{
  "hidden_size": 320,
  "qk_norm": false,
  "dataset": "wikipedia_en"
}
MLP neurons of a small language model. Each row is named by its layer, matrix (gate and up: input weights) and neuron, and shows model dimensions 128-255. Each number is 500 + 50 x the weight over its row's rms, rounded and kept within 0 to 999. Numbers have three digits each. A neuron's up and down rows have the sign that makes its largest values positive.
After each neuron's rows, "fires on" lists the tokens most often at its 100 highest values on Wikipedia text that the model never trained on; "fires in" lists the words (lower case) most often at its 100 highest values on Wikipedia text that the model never trained on. A number after a token or word is its count.

L2.gate462:475435559523520512546534513543404467442393445448459621496473400558468490559528539476576541456507504544469438509492470519496495492448401452461538509476419510462506416573455448492516559545533476502520489488486522588473501468498485505507599470566529462424457509578441545529432501515511523556457561414571489472471408532494524498554421503561504517464506572503491459463492499486449504530516
L2.up462:568436525441482502488467512486485481563478339426534533557485548488570367499428540464514492523494499444536510540479416367517503452430446446516495483510454516567385525531491572528527556612513526473565585419465536502514441551457479550559447533455543531520477485517489481498502582653412579501602473388565535465545468530489493472416492497607520514540525501443592479466498554539524424488474
fires on: " office" 13, " place" 12, " time" 11, "19" 10, "ru" 7, " held" 6
fires in: "office" 13, "place" 11, "time" 11, "held" 6, "bruin" 6, "party" 5

L2.gate550:488422458598471447493506483452488502479480494505486474462591516634522467390495425516482452545619430590516513487521484518505508525500469471502423458532535491424544555414478474499541389442482609487473470486502560484549460457458545515471519486534463495580566539518534503532407570547473472549464485586488499459536495481492439451533508571526329447548490559558485485494502441493453446517538
L2.up550:494530495583485374500520528480526398473548564512448488481471516530413545491449476512512489488454533504493493468536452494529547568405490482514567533474468503487513549462452492518541437521484539498473557520467465423442442610535453627521468431548466466543571537522510418549654534468459500543547480441529520578508433525488442489525494501529457488476497625444485500455662454487534463577441
fires on: " this" 46, "er" 9, " present" 5, "ald" 5, " found" 5, " This" 4
fires in: "this" 50

L4.gate90:493495531513509459507597529579505478442439574528477448460580504593503460483589478381449506426539451511544481565563494446489638508496638530434403458465442567565451487596429495523505512532575592423522497508514475574508507411543442568552476428448496552400579471558539513497467420560560541502452537441459469563538533476529489482552419494522474475543446464515524536485574521541477472595468
L4.up90:439536546502510566496524559488481427535439520516373565475458579522539559603486421463522555524512534409532461481534557504586510548465520587375417476457534494465494486627427426475512498512631517574457429528529602493565496403480485508470463496586477547481493442504456453485540494428458498504552536378464538547452520516464466498423484427444431515565506481457519471618527463525515488515519
fires on: "ult" 21, "ood" 19, "reat" 14, "amil" 10, "ear" 7, "ced" 5
fires in: "good" 15, "tamil" 10, "great" 7, "culture" 6, "cultural" 6, "year" 6

L4.gate499:516525533422587518503536427573594512459462441437511525447578499597489500507506531445450560388489481504471518520478504504465481532538537528533528526472420480495469492537506571510502521496448475484463430682537469468498507477553539511458480468425493456571499494493513442478572529432520493499526535578496540533459514479466470445501402479491542395620457522446490530516506535524482492408496
L4.up499:468446482400498508464579455529499490537503488480450492464603535470456499626431536490537495459444457491563440453532546574511484551539536551506452492472552376460439510436426436481509591465501436414454559475523586499561543568589523437578485425389487422446463549542451511453564475547528569502418441405540536461522476442618482428491495542471517453551629457530486503619469447387498567485466
fires on: " where" 33, " which" 13, "ac" 13, "qu" 8, "ace" 6, "un" 5
fires in: "where" 32, "which" 13, "face" 6, "facility" 4, "frequently" 4, "when" 4

L2.gate80:516410485567537504498569582571434529426464557485462509469520505458602542527448529445457555417494507481461549530488380478429523444508476486438497509496464571569598490591466489414516537489516385488571522539571511467502552378447488547453442582423465551493464491396513517528593475465449516456446483498373483529453466547551429505480475447529501517540521440529549564474482448517424511445495
L2.up80:546491482543563461442506483533492549557521574479372588534467465464530504442391551482586415452526571449453588542510468478457417470447491534534494591360541506610505474553479389474562471539560564606452498536496469602455500445538520502452562464498484502527440488414519590540580475475553585441406540512470461458522492508536552485473507534457534466561515453508473505432513454466378445491553
fires on: " over" 38, " down" 17, " out" 16, " between" 6, " April" 5
fires in: "over" 23, "down" 13, "out" 8, "overall" 7, "between" 6, "april" 5

L4.gate53:615533436465447514461570498570555551534420496450566507494552389476399554550534606501593499517504527542520427547499485527478539439467466443547474520500512554525500552556438488424435530488509493484436442578570492528551468496556510556494585472545507502545523458486476482518476572504477476537502563523417571518464584549573564507571452464545562479504548509428417485461558581549492442556492
L4.up53:548544548480353410541556486481500506477493494499469463487513419562523435552494423521471485540450526486539613523577528522514517526560463483523452467466507557495434457545490470420471378530562470582534539516388508529530555441512515498498512501494637556418479509472465441570380473408513395480485556570508595573528508514438448579520509518562483430482516529542467551468531480387465524630559
fires on: "ather" 15, "augh" 9, "ons" 9, "other" 9, "ther" 8, "ister" 7
fires in: "father" 14, "mother" 9, "daughter" 8, "brother" 7, "sons" 7, "sister" 7

L2.gate151:535478514423447523503600517472440553525479498489428548509437608520363558446458504442443540497595505524521471498601461423475545442487487617436517530517490539572452550434376384507538482475572550552479505536448449477445499443501551456486528419419497515485490445556518462556589507515473489571544538511489469468409563557496614508484446586456435501528381480493503563466551509451534589554518
L2.up151:439448513492453603503467445499531496445410446591566516517468555625443462464534599510444421528491512424483497524591485474531443477480537513517431521507441584562546531487509478513455579568521500517515511470558523493479542535440570419481382494449471528633490475502380589431385477464526483495460452450512515468355530415519536617550555478496474494519488512510431558481520453460481571543552
fires on: " Cent" 35, " Ch" 17, " Act" 10, " San" 9, "ib" 8, " Hall" 5
fires in: "central" 16, "center" 14, "act" 9, "san" 8, "centre" 5, "hall" 5

L2.gate638:455437589522370468404539524524501546472481579451524428561525496564484561386559581485544548499528576468511453502525470515565547493455517522498565427495476553441585455543517519487404485467537494455481522518472474455488495420497433608503518534441427614520563599515544519472447578535484435499483467507457477501528496518586573537459514460512555459414481466406474508527491506471480483516582
L2.up638:499462444471592580448537456526505528520471490455509578489464494565452400539437508548470530521519467507504485546475571445489451497527399571604465487459496507406521499575483530501431341440388504473525486487538446560488422455511562412522532575510498440396430446459442513401546465484561514430484548484549423460421458446449464578428501560499419514536514535552596452470493535525503453581547
fires on: ".S" 24, "ourt" 14, "ran" 13, "ook" 7, "ank" 7, "ones" 7
fires in: "s" 24, "court" 14, "arranged" 6, "aircraft" 5, "front" 4

L2.gate196:617542562538522430414536531516543412502410476416522498553501454535458519423491456529558493454570398550494519522487541533533560535424408527482580515464515460497436363563495436517423474512477615429494473534555515462509491540498518518533495542459525502469412553536462458538597485385587425538469519480501545544482508528552530528483559551487433554402505406591429530484505477452495484551579
L2.up196:598476442506523462567464505446518530579499444405570502483484611480432519554619503483446460446458481374562479490502458487598451526597536432402455546503553512534388458593541430568508578505371466482415589515497487516521490453624481440524570516428481490478504542429522470506525547467569440585552498472524505495421487487439533559468520510525432501414504417514532516432518517503592543530525
fires on: " such" 25, "arg" 14, " between" 8, " along" 7, " long" 6, " while" 5
fires in: "such" 25, "between" 8, "largest" 6, "long" 6, "along" 5, "while" 5

L4.gate814:533542435483429634394510513489543476545574558555536494506432541462577476536547465487621554475493573532591434404460510515513489478440496533538533511472545450516593549489540505508475457463483484482447466421591422495460440338402508562531496570506411600492491529436566517583600447488461600483477417454571534461452496501464611490484442544532507460548443505524482511570499551502450506486509
L4.up814:494503504505510484478542511406488516421587529441594394492497426572525471508497433526464555489328504516457547453485521541467614531506577483552499538563514517460504549516659489511498481484477561522538515477556515435451420494582612472530496514479463541525533519456568449626477415471481443562490533490568515533528535508472503532576485524483479511412463540556540460471547462613508406514516
fires on: " one" 40, " part" 40, "art" 7
fires in: "one" 40, "part" 17, "party" 4, "participated" 4

L2.gate807:499468569484445439589597480656417481481465546500451499475473455478532477499507572428437462528470519487530559573406451578563474489392492515488424506552423578509560548464518500406475492456546489517457517592550462515517497465474486519457527439489417542467475564597569508479486529488525528619524543486543490461460423507510505508464436505491461502474459506541482505542521542482471493503597
L2.up807:508446594506572466552524498599408575572438539493463541485548555497583476385533487543517416572494523475447531553425483573584502527450418562465365518558410523522492543524490487508475481450470601490465554553439438600501471471477518475419521488424474496535490512526530555520489510531487527572509504562522511441459458488536525502451558518591496518464529528443495457402468515505511522528523
fires on: " film" 23, " album" 14, " song" 9, " team" 9, " mov" 7
fires in: "film" 15, "album" 13, "music" 7, "information" 6, "song" 6, "teams" 6

L4.gate56:481516503449528490544596529516484554584543490546623528516490482504448484535477461378514526511621537507534465473590482496539497556476459517518493483512550558496532557469498502522573472531485517564476519527516491439472471412521479461666526451500491404515570453527580540465474480513488542523459495510609428417611505428512413552429531506498400481469601438448456493531601460445488507551502
L4.up56:489468486577477564455515475489460575545469421504509469488514458573536508522468512502393507604635586466455495499537425515561548556491501520499519532489573493457382509473510615465584547521483512557446511597456351441488454466482484466504535383441531585483528559538537454476495377523496470519533559443557472491437588535532434451679519485421454519448539410482463495439465435493609424456627
fires on: " after" 37, " until" 15, " After" 13, " before" 7, " near" 5
fires in: "after" 54, "until" 15, "before" 8, "by" 7